config.toml
num_attention_heads = 10
hidden_act = "geglu"
norm_place = "peri"
rope_fraction = 1.0
qk_norm = false
bias = "none"
parallel_block = false
beta1 = 0.95
decay_shape = "sqrt"
final_lr_fraction = 0.05
train_tokens = 601900000
dataset = "wikipedia_en"
MLP neurons of a small language model. Each row is named by its layer, matrix (gate and up: input weights; down: output weights) and neuron, and shows model dimensions 80-207. Each number is 200 + 30 x the weight over its row's rms, rounded and kept within 0 to 999. A neuron's up and down rows have the sign that makes its largest values positive.
Before each neuron's rows, "fires in" lists the words (lower case) most often at its 100 highest values on Wikipedia text that the model never trained on; "fires on" lists the tokens most often at its 100 highest values on Wikipedia text that the model never trained on.

fires in: "which", "that", "who", "and"
fires on: " which", " that", " who", " and"
L7.gate603,201,229,190,195,172,176,199,176,263,194,232,215,194,177,178,258,168,202,203,174,235,205,125,256,229,136,210,208,129,238,199,222,144,208,183,222,212,183,170,233,191,170,191,295,195,210,200,210,171,193,174,191,199,178,198,166,191,136,264,167,243,163,212,206,163,190,203,140,193,157,263,158,244,219,200,176,237,201,254,165,189,183,185,201,252,226,195,186,208,202,194,225,230,237,216,181,242,217,164,205,181,194,191,207,207,189,189,194,189,189,227,207,201,173,171,166,181,221,187,237,223,191,148,186,218,203,232,173
L7.up603,190,147,178,213,231,225,202,236,199,188,194,213,222,217,228,191,202,236,163,222,205,177,213,223,183,143,181,160,270,222,256,213,162,154,195,227,205,201,216,149,235,230,217,229,242,208,245,219,212,207,155,193,228,182,257,226,194,238,168,190,277,190,176,195,184,256,235,192,175,187,166,198,219,210,157,213,180,156,177,238,200,204,229,174,213,198,214,242,195,160,178,198,204,198,186,227,176,211,210,228,241,177,239,154,170,197,197,218,271,192,218,121,145,271,197,209,227,193,215,208,210,220,231,228,216,184,205,154
L7.down603,187,195,184,165,187,164,197,194,222,212,262,212,172,211,165,219,220,179,198,185,185,205,146,235,227,168,190,213,193,225,129,226,178,236,225,193,174,196,193,182,197,174,194,176,140,181,189,203,195,213,221,184,193,228,135,169,227,126,217,204,272,202,182,182,166,146,217,206,254,185,230,229,172,222,203,188,254,195,239,188,136,172,202,203,245,200,201,239,196,189,172,194,205,212,235,182,221,161,186,208,251,197,216,182,170,199,202,204,181,172,195,213,231,116,211,131,195,167,270,239,219,148,158,206,194,207,229,201

fires in: "2010", "2020", "2000", "1990"
fires on: "0", "ennial"
L6.gate175,230,202,174,210,154,227,179,173,195,208,90,194,234,135,260,159,180,188,184,261,223,243,152,166,207,210,218,189,219,227,211,191,203,208,185,208,245,188,250,146,245,201,147,154,155,113,174,232,216,186,212,174,181,232,190,194,188,189,210,168,174,194,190,161,255,193,234,199,210,198,175,155,190,188,217,203,245,205,186,217,196,228,200,188,205,139,191,191,250,166,213,237,191,200,248,241,237,249,199,197,174,207,232,197,235,146,252,215,211,137,232,212,205,196,178,237,140,170,195,202,178,155,166,240,203,197,262,202
L6.up175,237,157,264,189,203,192,161,200,195,180,278,230,249,194,227,212,182,185,201,153,178,169,180,184,174,162,139,239,179,193,155,248,235,184,204,204,222,236,243,222,162,196,203,173,234,222,171,190,211,231,203,160,233,176,218,180,172,181,212,197,233,212,228,234,140,275,183,203,209,226,186,195,245,177,192,223,203,168,230,132,222,207,159,156,190,178,221,200,162,234,218,139,171,182,182,237,236,172,186,161,251,206,191,205,209,217,205,229,178,140,266,225,196,182,195,163,213,236,166,181,205,197,217,244,202,187,245,190
L6.down175,197,251,208,188,170,219,251,214,203,227,161,165,184,185,195,174,210,223,210,249,172,234,233,204,228,224,228,188,216,240,222,133,195,188,216,167,193,126,149,185,221,218,185,256,148,164,189,197,185,161,140,240,180,183,186,216,251,237,213,175,178,204,236,174,193,158,263,163,198,215,229,169,152,231,220,193,218,191,191,253,164,149,232,157,210,204,192,225,181,162,186,241,212,197,202,160,149,256,179,221,172,189,203,192,223,178,216,226,194,234,161,163,171,193,238,245,184,186,222,178,192,216,229,190,191,164,172,167

fires in: "more", "present", "census", "less", "baseball", "limited"
fires on: " more", "–present", " less", " census", " baseball", " Limited"
L4.gate627,253,191,186,186,198,202,179,212,188,195,234,206,182,186,184,181,188,172,225,195,244,190,210,209,215,226,226,179,162,182,173,168,195,207,205,245,214,228,242,213,162,211,218,172,239,257,199,192,188,185,209,216,238,206,225,250,189,217,201,160,189,184,152,189,215,215,142,198,200,176,230,193,229,236,219,144,162,166,202,221,216,196,152,186,204,188,206,158,219,210,192,213,193,178,160,226,192,228,138,141,216,227,182,236,231,226,212,216,256,209,198,240,225,139,174,164,215,201,253,159,178,186,185,189,220,194,202,223
L4.up627,195,198,224,214,212,203,189,216,194,192,200,240,259,256,215,185,184,163,195,149,215,216,199,225,183,143,179,240,171,197,177,214,222,186,186,222,200,241,229,180,185,266,206,174,204,261,181,213,181,183,206,210,181,224,193,234,142,170,207,219,189,236,234,211,186,219,199,204,202,200,152,163,184,246,196,203,175,198,251,237,191,196,195,165,202,205,159,169,187,215,192,171,162,174,206,212,191,212,201,208,159,202,179,194,191,157,203,225,248,170,151,237,232,161,228,186,176,228,169,142,205,185,203,140,243,222,208,188
L4.down627,161,213,179,221,165,225,216,207,160,228,208,199,263,229,166,204,184,192,182,134,240,168,232,241,243,220,173,192,216,226,249,218,245,203,238,195,254,222,221,241,215,215,220,242,174,195,273,245,196,195,178,189,268,232,200,218,185,231,227,184,217,191,222,157,190,184,243,237,206,172,183,161,212,151,218,162,153,201,207,167,174,204,187,148,162,209,178,211,153,193,224,147,207,201,249,244,189,138,153,208,216,165,229,253,162,193,189,205,152,258,213,184,182,239,184,185,203,150,205,181,200,204,221,200,170,199,164,182

fires in: "and", "or"
fires on: " and", " or"
L4.gate347,224,187,194,215,219,202,227,226,177,156,127,224,175,217,216,230,208,164,183,244,186,205,229,197,212,164,185,175,200,172,212,211,184,237,216,207,227,202,214,163,228,157,141,183,194,220,224,188,170,187,180,261,192,182,193,200,186,191,216,198,191,233,186,225,234,173,170,156,151,223,216,178,171,194,196,186,137,155,201,224,224,213,169,228,243,215,245,238,205,174,177,198,169,181,178,225,228,219,224,200,231,220,203,212,219,187,202,187,239,216,199,247,220,198,198,149,165,256,108,215,221,202,177,159,160,197,192,223
L4.up347,185,189,171,183,209,232,250,199,212,128,221,171,190,235,228,150,205,219,123,237,204,190,206,212,226,184,178,159,195,169,274,231,193,160,189,208,201,205,164,179,174,206,206,208,177,221,197,198,242,117,162,225,152,219,196,194,210,191,226,196,203,278,210,202,265,249,152,214,209,262,203,200,157,192,225,193,183,209,164,266,186,203,176,146,235,204,195,177,163,214,215,203,172,199,159,278,231,242,200,223,246,243,211,197,204,196,176,285,190,180,201,222,197,201,233,166,223,227,244,223,166,190,210,180,197,233,161,179
L4.down347,162,164,231,202,163,210,158,175,158,257,241,192,161,187,153,212,209,188,243,228,231,122,166,221,206,185,220,233,199,178,120,212,238,197,238,166,159,201,170,211,220,199,164,202,185,156,194,172,169,192,250,170,195,202,212,232,224,145,224,200,195,176,211,200,143,218,252,241,178,182,224,201,262,186,183,144,297,204,225,168,219,186,233,244,184,180,204,170,228,189,216,212,218,201,252,146,192,206,188,163,128,144,161,189,219,221,232,179,250,208,192,156,198,175,167,209,181,193,249,226,177,192,243,205,194,194,248,179

fires in: "of", "from", "in"
fires on: " of", " from", " in"
L6.gate312,231,212,178,174,164,153,173,204,213,208,175,219,208,217,173,240,191,191,191,166,247,192,222,230,201,226,198,202,229,210,134,184,210,163,207,208,151,153,235,194,173,197,192,180,227,174,191,242,173,160,233,227,180,206,145,217,182,174,179,231,242,179,231,191,169,140,273,168,188,180,240,252,186,226,187,210,259,135,202,210,194,178,233,190,212,199,265,205,200,195,216,249,276,202,237,183,233,178,220,170,230,193,213,205,214,143,205,230,94,242,181,174,236,140,177,262,157,229,179,219,192,246,206,223,213,167,195,215
L6.up312,238,148,180,206,246,216,255,159,196,260,185,218,243,232,208,206,192,209,165,165,214,193,207,201,217,244,250,191,147,237,217,235,195,212,164,203,224,232,261,211,224,200,169,189,184,207,156,219,213,217,239,209,256,228,225,188,194,219,148,190,195,216,175,205,209,142,192,174,164,237,142,263,200,158,175,193,201,227,197,167,215,231,135,155,185,199,182,196,211,267,200,235,166,186,227,224,195,189,188,200,229,187,228,242,202,249,166,178,147,209,193,187,224,198,186,212,206,233,185,274,191,226,213,198,195,181,227,196
L6.down312,160,241,205,250,184,153,177,185,225,159,205,160,216,151,197,225,207,223,224,164,220,216,212,269,234,213,181,170,187,218,222,198,241,208,236,199,210,151,204,191,215,189,232,257,187,136,230,244,284,244,203,264,207,227,171,234,255,175,197,221,201,159,163,150,207,238,153,163,210,181,168,207,176,227,237,188,199,175,190,241,214,250,213,187,244,174,203,236,201,193,213,210,136,219,181,188,155,179,193,187,159,208,223,177,258,191,250,241,212,151,176,236,222,134,235,193,183,148,217,189,217,196,242,170,189,223,192,214

fires in: "and", "than", "aged", "or"
fires on: " and", " than", "aged", " or"
L11.gate350,175,197,183,211,170,236,200,222,161,202,222,169,195,261,239,206,251,195,213,259,239,213,155,148,227,201,137,159,210,150,216,166,199,214,184,210,170,219,184,167,198,180,255,195,192,163,160,207,179,168,198,229,252,225,156,216,188,226,218,240,174,211,194,152,190,232,187,202,248,178,219,182,201,221,157,188,183,189,229,207,183,163,272,171,200,251,230,196,189,201,191,219,252,251,235,179,198,190,184,204,138,175,194,222,160,206,241,243,200,209,200,207,224,165,184,172,259,205,215,217,198,214,212,226,166,184,140,133
L11.up350,170,207,200,237,177,184,156,169,196,195,202,247,161,242,166,224,186,163,128,230,197,168,202,219,224,139,204,198,154,220,164,300,216,162,171,155,207,183,145,161,177,162,163,144,218,253,151,150,208,192,153,138,221,229,213,244,163,144,187,184,205,258,218,231,203,171,208,134,167,199,267,176,171,205,181,188,148,170,206,227,221,220,217,182,160,278,195,177,228,208,179,192,205,216,204,205,132,236,214,173,238,208,192,170,180,224,183,191,152,189,199,190,210,194,201,196,221,224,186,178,128,194,185,161,217,212,237,191
L11.down350,223,238,170,257,210,212,209,187,182,245,158,198,158,127,212,223,217,214,202,212,225,234,184,142,148,208,186,248,199,215,178,204,149,205,261,133,175,241,266,214,184,172,215,142,167,220,200,254,194,191,210,239,251,206,172,234,264,202,253,232,225,218,175,191,153,169,220,196,170,201,175,152,230,195,173,264,210,196,159,190,191,176,202,206,254,180,244,244,213,205,196,198,205,213,232,167,150,169,244,237,176,197,197,226,184,252,237,159,155,212,230,160,226,186,195,144,187,176,250,187,183,242,172,144,181,196,196,159

fires in: "from", "of", "sharqiya", "since"
fires on: " from", " of", "-S", " From", "From"
L4.gate346,202,239,221,186,233,223,201,201,184,197,217,208,240,183,205,181,178,217,211,171,172,194,270,172,218,216,219,240,172,202,188,174,255,156,154,212,172,169,174,186,150,136,197,235,200,194,232,155,215,191,178,226,180,207,189,198,174,161,194,196,204,159,159,173,244,192,211,219,175,157,202,233,136,215,262,178,224,173,252,216,180,201,190,252,196,225,192,182,207,184,194,199,177,230,219,199,196,233,204,230,199,232,231,161,184,222,243,186,161,164,212,155,199,226,234,196,254,257,129,172,191,205,152,202,208,186,219,219
L4.up346,212,205,222,203,247,194,239,142,204,253,194,193,171,230,220,224,201,151,215,181,157,203,242,209,195,158,208,267,166,174,202,131,200,213,114,266,201,171,247,186,175,161,201,208,240,204,219,206,205,206,209,199,157,213,221,190,204,206,196,183,166,107,216,271,232,168,272,195,189,221,174,210,240,202,191,156,282,194,173,229,211,202,151,214,202,214,174,217,232,236,200,223,214,209,234,147,197,214,187,196,168,223,257,201,170,202,229,202,190,245,209,216,243,174,201,190,236,180,175,236,278,220,207,173,197,203,213,187
L4.down346,193,202,162,186,201,237,176,273,168,157,185,193,286,169,181,186,188,223,186,177,199,219,238,240,201,220,178,161,216,189,190,146,203,243,228,229,197,220,223,187,165,155,211,213,213,246,252,238,199,227,204,204,217,188,180,222,169,217,175,232,233,166,159,168,265,200,134,186,205,246,199,160,220,218,222,201,213,163,206,195,223,141,206,174,213,205,236,130,173,189,200,135,215,218,208,191,251,236,214,185,214,221,304,179,184,235,188,208,190,209,221,223,186,197,232,163,170,195,172,187,159,215,193,174,237,202,180,202

fires in: "and", "of"
fires on: " and", " of"
L4.gate620,219,280,184,216,194,250,248,246,205,192,213,161,149,218,169,192,155,241,207,180,146,225,282,188,231,166,239,207,181,172,191,215,237,191,223,180,175,170,238,182,244,135,223,177,169,193,232,235,231,208,185,228,276,160,215,208,198,204,207,228,220,217,192,211,205,175,194,165,195,178,276,256,157,152,228,214,228,169,192,212,138,211,260,172,193,232,208,215,225,257,163,221,172,220,224,200,229,227,228,241,237,193,162,214,210,188,204,164,212,187,170,190,160,182,217,194,230,243,157,208,198,215,171,235,192,166,215,220
L4.up620,178,144,169,216,193,216,198,251,217,175,184,179,192,187,192,173,150,174,199,211,276,234,181,162,220,208,248,162,139,200,183,209,190,169,205,178,261,185,175,162,232,196,190,234,238,198,148,196,227,178,143,198,233,170,259,224,254,169,91,251,212,209,199,188,271,230,151,202,223,237,241,219,220,184,299,188,201,157,232,238,214,178,172,168,200,208,212,231,238,194,223,180,214,213,211,175,248,156,193,217,181,179,242,224,210,184,209,213,195,169,241,219,179,146,273,169,186,186,176,201,205,163,163,190,196,197,190,211
L4.down620,163,146,198,219,173,188,159,198,242,134,171,253,199,229,249,207,214,111,236,229,216,121,182,231,218,233,179,172,130,233,198,256,201,178,216,167,185,183,203,176,150,211,220,261,237,215,185,235,179,187,196,188,155,225,212,245,196,207,248,186,216,213,155,212,171,207,231,241,178,225,210,232,246,222,214,167,229,186,188,173,246,156,210,186,232,183,203,201,181,194,149,224,239,207,135,210,180,211,215,228,197,203,154,181,219,240,258,244,241,209,206,216,190,188,188,192,226,226,197,170,164,191,207,228,246,204,218,197

fires in: "had", "to", "not", "has", "would", "could"
fires on: " had", " to", " not", " has", " would", " could"
L4.gate536,178,187,175,226,192,239,200,221,173,280,202,206,159,245,232,248,261,168,172,197,193,138,187,214,186,195,179,194,177,227,199,188,200,154,180,170,218,171,170,199,191,193,196,215,190,207,184,203,176,183,183,206,237,200,176,214,174,176,204,253,231,181,159,198,205,183,220,156,167,176,186,191,227,211,162,207,207,210,145,195,207,199,160,194,238,232,186,209,230,228,180,201,238,192,226,197,250,199,194,243,192,129,191,174,185,215,198,191,218,189,260,209,195,192,218,263,205,210,238,191,199,191,189,170,214,182,198,147
L4.up536,217,256,179,217,181,147,217,180,168,158,165,220,204,186,181,221,228,227,222,173,211,198,178,217,190,226,202,216,173,269,191,233,244,193,209,184,220,169,190,192,209,233,220,186,233,209,190,176,170,213,192,185,156,186,202,213,186,157,216,194,237,142,232,123,207,223,247,189,218,217,182,200,205,198,199,227,183,164,198,141,197,191,157,190,171,196,197,164,191,250,190,170,166,178,200,205,188,173,258,235,216,197,205,203,203,159,170,124,183,162,258,248,238,188,242,213,180,165,224,221,218,180,230,187,207,246,197,177
L4.down536,193,218,208,209,257,225,189,261,226,169,210,165,235,212,185,207,204,200,204,220,230,171,192,197,189,244,214,209,229,199,227,201,218,223,149,210,210,167,257,228,201,200,139,227,171,198,233,207,138,173,183,146,201,216,225,167,173,199,153,206,199,204,228,141,200,195,195,250,190,204,184,206,261,147,240,238,132,198,175,178,195,195,241,180,194,160,217,220,178,235,251,157,205,173,152,199,168,213,195,224,233,162,216,248,125,201,170,221,202,213,179,176,195,210,209,178,238,230,198,197,192,201,158,230,197,168,188,216

fires in: "for", "and", "the", "of", "to"
fires on: " for", " and", " the", " of", " to"
L14.gate9,149,238,202,194,180,207,217,227,205,212,153,243,134,217,194,237,180,201,209,187,171,192,219,221,265,204,193,204,201,179,225,228,278,245,210,205,222,207,183,177,233,192,178,176,244,199,188,209,183,216,191,143,205,191,204,227,203,204,229,200,185,260,163,191,198,182,183,197,207,168,172,235,174,154,183,232,125,121,178,169,183,142,153,272,195,230,242,230,235,224,167,200,198,232,199,226,196,201,167,207,183,188,231,170,202,203,232,159,223,200,220,198,159,187,215,188,197,134,191,209,241,201,151,182,204,259,148,165
L14.up9,184,248,166,204,191,223,185,182,207,226,231,205,231,250,203,181,198,158,140,278,183,167,225,160,232,197,185,199,122,260,197,219,208,175,186,187,206,215,189,163,219,260,183,186,193,179,247,248,194,206,214,240,156,246,225,219,159,142,182,213,191,241,163,208,255,194,228,232,173,171,200,237,213,174,151,215,166,208,197,156,236,171,217,211,197,144,177,240,211,200,210,184,229,264,176,180,196,181,200,196,167,204,218,246,222,169,213,238,171,206,172,178,165,250,216,211,216,203,202,183,212,173,196,231,178,165,178,133
L14.down9,247,164,164,192,196,190,140,196,274,187,219,183,202,150,184,209,250,166,236,225,199,189,192,194,175,201,187,213,201,236,175,216,136,190,198,163,165,153,163,190,188,234,105,208,213,185,202,145,176,192,227,239,181,140,182,208,219,241,189,185,181,170,251,233,172,172,204,226,191,193,157,207,211,214,166,155,248,254,234,227,204,226,199,189,189,154,189,209,220,197,220,192,162,242,202,166,170,158,213,136,194,224,159,216,215,197,158,218,200,199,153,199,253,188,231,190,196,232,214,213,174,220,192,212,202,211,240,248

fires in: "on", "in", "during"
fires on: "On", " On", "In", "During"
L2.gate464,203,222,185,196,212,185,242,263,181,220,153,199,180,184,208,217,213,202,166,183,198,182,198,202,221,154,230,195,187,241,174,199,227,167,130,220,222,220,183,209,168,197,235,230,199,218,198,170,201,177,229,239,224,256,181,174,204,221,183,213,180,218,222,139,198,176,205,206,133,173,221,226,175,203,217,190,232,187,162,221,221,175,205,201,191,195,217,205,195,210,186,228,146,210,213,180,175,147,191,205,137,203,192,215,245,236,147,172,180,159,202,115,186,167,185,241,204,227,229,203,190,247,215,220,292,200,180,241
L2.up464,256,242,178,207,153,208,222,230,192,201,187,199,184,182,217,181,234,168,180,235,225,200,161,232,218,161,206,201,207,190,187,215,247,226,182,214,241,223,229,212,202,238,228,212,224,191,217,187,215,233,244,228,215,202,150,258,224,196,198,174,153,189,189,136,264,159,216,207,159,226,233,243,142,204,197,215,187,195,231,236,209,122,228,206,188,222,220,189,185,165,182,213,175,246,164,179,169,237,208,211,190,186,178,157,166,239,169,217,186,229,189,197,121,207,211,229,207,216,222,225,175,233,179,180,235,220,220,164
L2.down464,216,229,144,205,220,225,229,233,219,191,164,177,203,199,199,234,239,184,184,194,192,174,241,251,265,157,199,218,181,187,192,170,281,215,230,217,219,231,241,255,236,213,231,171,226,184,234,192,191,199,214,279,162,215,186,220,202,223,215,185,169,186,210,189,212,188,201,236,206,180,181,230,141,243,102,184,211,163,206,197,185,157,202,137,214,204,188,174,195,125,198,144,210,261,211,237,184,227,184,208,194,192,142,186,187,172,193,179,182,206,173,215,122,188,207,220,184,196,240,191,200,200,256,195,198,243,202,214

fires in: "and", "or", "to"
fires on: " and", " or", " to"
L6.gate524,181,189,183,223,197,171,232,286,205,220,171,236,256,223,152,254,201,218,219,229,163,172,188,218,124,169,177,186,126,158,231,204,216,178,175,177,203,187,178,211,196,161,201,196,170,169,185,220,189,189,224,244,216,249,234,193,175,197,260,220,204,214,190,220,202,156,164,206,188,169,211,208,210,159,176,204,167,178,218,239,199,159,223,190,175,170,209,260,207,123,168,180,190,209,212,218,181,205,175,210,189,121,228,216,171,188,232,192,217,196,190,183,202,167,216,204,201,185,192,197,168,190,184,238,192,189,216,212
L6.up524,233,165,173,222,252,213,163,205,189,168,223,212,164,213,190,224,186,192,173,195,118,160,236,231,177,177,171,198,220,129,215,216,207,176,151,173,207,202,177,173,214,178,160,214,186,196,221,202,190,129,189,184,221,155,193,184,218,191,262,277,201,230,195,220,163,139,193,205,185,166,192,210,184,257,207,152,224,186,206,237,197,188,240,169,193,211,246,199,201,176,214,178,206,216,226,195,250,242,175,216,216,172,203,204,145,211,192,194,207,209,177,158,217,158,251,160,165,236,145,195,184,243,247,197,180,237,202,240
L6.down524,185,155,194,186,188,183,206,166,243,133,188,160,205,207,201,236,190,175,160,170,286,215,173,184,230,191,229,219,143,234,184,217,211,192,210,209,192,201,188,185,231,166,223,210,182,197,265,228,244,212,163,187,176,147,209,237,224,179,198,205,203,202,218,163,163,189,226,207,224,200,233,249,216,211,181,233,184,201,214,189,178,208,168,202,258,200,201,249,184,156,254,205,246,266,242,213,203,186,198,182,198,196,229,150,186,164,171,190,253,225,148,175,145,153,219,227,155,196,267,240,181,139,178,228,262,167,240,171

fires in: "31", "1", "42", "41", "51", "32"
fires on: "31", "1", "42", "41", "51", "32"
L6.gate53,173,238,196,261,197,148,220,180,148,187,193,231,260,201,163,145,144,218,193,231,194,191,203,214,223,234,164,208,242,184,239,224,239,188,215,232,196,226,206,149,150,218,226,155,178,180,249,184,160,218,248,173,251,217,166,213,139,167,243,223,195,273,165,216,149,257,212,119,202,178,157,206,243,208,299,272,147,194,184,184,232,212,177,199,254,196,203,219,166,192,204,193,210,216,264,150,199,216,194,206,195,169,186,196,179,265,225,253,189,163,178,174,184,180,232,223,236,155,166,200,224,245,157,190,174,227,178,179
L6.up53,205,169,123,238,178,181,247,198,205,168,205,149,204,262,213,142,219,194,184,179,191,219,238,197,210,184,217,239,256,208,274,151,212,259,228,214,217,230,204,203,205,218,208,186,183,169,222,149,188,215,226,152,206,198,165,223,192,192,214,212,174,212,216,226,237,202,182,241,194,269,165,231,212,183,235,160,202,237,221,222,239,212,152,175,171,172,195,171,197,178,213,245,180,156,190,209,222,259,203,226,238,256,202,207,202,242,173,190,220,114,200,166,125,227,193,190,169,207,249,196,226,207,153,196,208,209,176,165
L6.down53,228,154,150,139,218,216,242,190,199,217,208,181,159,201,233,237,207,174,152,194,206,214,183,161,194,171,214,238,140,213,240,162,199,216,176,148,225,154,215,241,224,225,217,242,230,255,142,146,212,218,190,179,188,194,249,197,239,179,147,208,162,150,235,190,200,180,172,319,205,254,159,191,208,235,134,136,199,172,217,173,224,181,228,193,193,217,219,204,216,230,192,235,215,221,150,208,204,216,186,169,228,244,172,241,213,186,224,125,242,223,231,218,231,237,181,140,189,233,270,215,230,228,195,221,223,142,229,204

fires in: "to", "and"
fires on: " to", " and"
L10.gate616,209,185,190,223,204,202,192,169,209,218,201,220,210,223,170,180,183,210,214,127,234,147,178,193,177,205,176,173,180,197,182,225,196,237,167,199,174,189,186,182,222,163,228,267,139,142,170,231,173,181,251,219,207,201,201,208,217,229,219,194,255,192,191,215,194,182,226,204,194,200,184,207,221,166,160,221,163,190,180,146,182,215,218,211,191,205,134,236,140,201,216,195,209,239,260,175,202,211,207,173,218,145,164,233,169,212,223,164,220,220,206,157,162,128,211,195,205,205,220,201,199,168,167,159,213,182,162,158
L10.up616,216,240,158,220,205,213,219,169,165,210,241,210,174,184,217,191,206,216,168,174,257,172,169,188,161,245,200,226,188,256,221,202,196,173,170,178,163,182,163,191,208,183,215,247,212,240,226,227,217,182,214,176,208,201,226,248,187,217,193,256,212,229,253,166,217,146,192,233,190,199,212,213,257,189,211,208,221,201,208,161,223,205,197,271,175,218,250,210,188,218,157,164,180,203,201,223,207,190,232,196,200,239,187,214,227,181,142,219,204,221,205,229,234,209,165,258,197,205,150,270,150,137,255,136,170,205,199,195
L10.down616,208,213,167,227,226,181,194,229,261,220,198,154,188,196,196,254,200,213,225,208,205,202,164,204,197,199,170,192,229,186,196,183,186,215,261,243,206,226,260,203,183,216,225,186,177,180,197,168,171,181,179,257,219,237,188,240,162,241,231,174,217,222,189,202,200,201,243,244,248,254,182,206,199,140,221,199,210,200,171,158,212,220,192,216,217,218,233,232,198,238,243,195,179,284,221,220,169,132,193,244,224,181,183,158,206,145,220,190,194,207,195,125,215,174,178,211,202,231,177,161,173,223,152,195,236,267,216,170

fires in: "and", "then", "or", "to", "also", "but"
fires on: " and", " then", " or", " to", " but", " also"
L10.gate442,191,252,183,217,176,227,181,204,219,193,208,206,243,252,189,186,221,227,170,208,146,148,264,207,181,207,191,180,219,176,181,193,194,243,166,209,190,195,171,187,217,202,213,159,171,222,143,218,153,203,205,226,182,200,224,195,188,190,228,181,271,232,160,198,199,210,161,217,160,215,191,206,215,244,196,243,179,163,208,172,222,243,191,213,227,194,163,221,128,236,161,185,211,229,230,197,157,223,245,164,213,186,163,202,162,221,212,147,231,175,171,171,230,167,218,202,189,206,185,212,227,179,233,219,209,185,148,194
L10.up442,262,211,194,208,189,250,239,158,210,224,184,198,145,212,224,248,174,228,206,187,164,192,229,123,228,176,211,263,171,147,243,207,209,141,163,165,195,173,170,147,143,201,200,211,170,262,223,241,182,218,228,215,203,210,219,198,166,211,207,155,211,180,206,198,148,200,213,211,166,192,172,195,212,221,157,221,170,185,205,159,190,182,201,152,217,181,203,183,155,163,182,246,153,228,255,202,230,182,255,187,220,206,185,229,232,199,176,162,179,200,219,230,139,270,251,215,194,171,196,238,224,178,207,192,156,242,223,215
L10.down442,131,182,164,251,209,199,197,156,209,195,214,191,164,238,161,195,186,203,176,190,213,199,140,223,219,187,195,188,184,205,212,185,228,200,202,205,207,219,165,218,218,161,173,220,187,227,217,223,239,192,175,156,187,124,195,213,235,155,222,187,213,267,222,235,221,211,183,169,229,206,144,172,195,129,168,188,268,223,231,192,214,211,213,211,181,170,167,253,206,206,234,246,188,249,180,236,189,210,163,227,166,195,210,183,132,204,201,218,220,223,193,182,193,215,172,176,250,211,201,190,223,208,216,261,249,187,173,145

fires in: "more", "less", "few", "disciplines", "higher", "further"
fires on: " more", " disc", " less", " More", " few", " further"
L2.gate459,224,176,152,190,173,255,185,179,221,125,165,237,192,202,230,200,217,239,233,239,224,153,172,193,246,167,219,231,165,254,212,160,183,203,161,170,182,236,199,212,207,195,199,199,208,208,216,187,140,219,228,196,168,196,207,180,140,202,136,185,153,189,176,138,207,235,217,216,223,190,196,233,206,117,205,217,160,182,198,184,196,196,249,265,194,190,154,163,195,234,165,181,240,175,184,253,202,118,186,209,218,178,196,187,178,237,228,208,172,186,131,192,190,165,198,197,181,259,207,226,208,204,200,212,194,185,137,145
L2.up459,175,194,215,195,169,205,145,215,209,158,173,222,199,225,211,145,251,227,220,201,202,214,181,189,231,123,212,239,173,144,194,166,139,240,215,183,213,255,160,199,194,207,194,226,235,181,205,221,212,181,196,224,200,208,181,207,117,186,101,195,182,214,207,172,188,250,175,210,235,205,198,176,245,189,207,171,180,172,193,195,197,230,246,186,181,162,167,145,224,248,212,167,193,208,147,269,210,190,238,203,207,222,274,209,218,159,208,197,143,199,186,269,155,163,217,167,188,195,148,173,184,197,221,172,168,227,214,152
L2.down459,133,214,236,173,232,181,243,212,246,229,193,209,252,221,201,200,226,233,136,139,240,269,177,200,178,198,189,154,177,184,207,220,228,189,230,219,202,206,148,199,138,233,201,243,247,215,171,172,246,170,204,189,239,185,195,217,184,213,221,292,211,196,190,209,187,170,192,215,207,185,199,185,235,231,216,197,203,182,216,177,268,216,144,154,209,194,211,155,155,261,242,203,162,220,163,219,235,238,213,167,193,239,245,179,189,139,208,189,193,197,195,238,192,179,212,191,225,203,145,144,186,204,253,199,187,233,244,286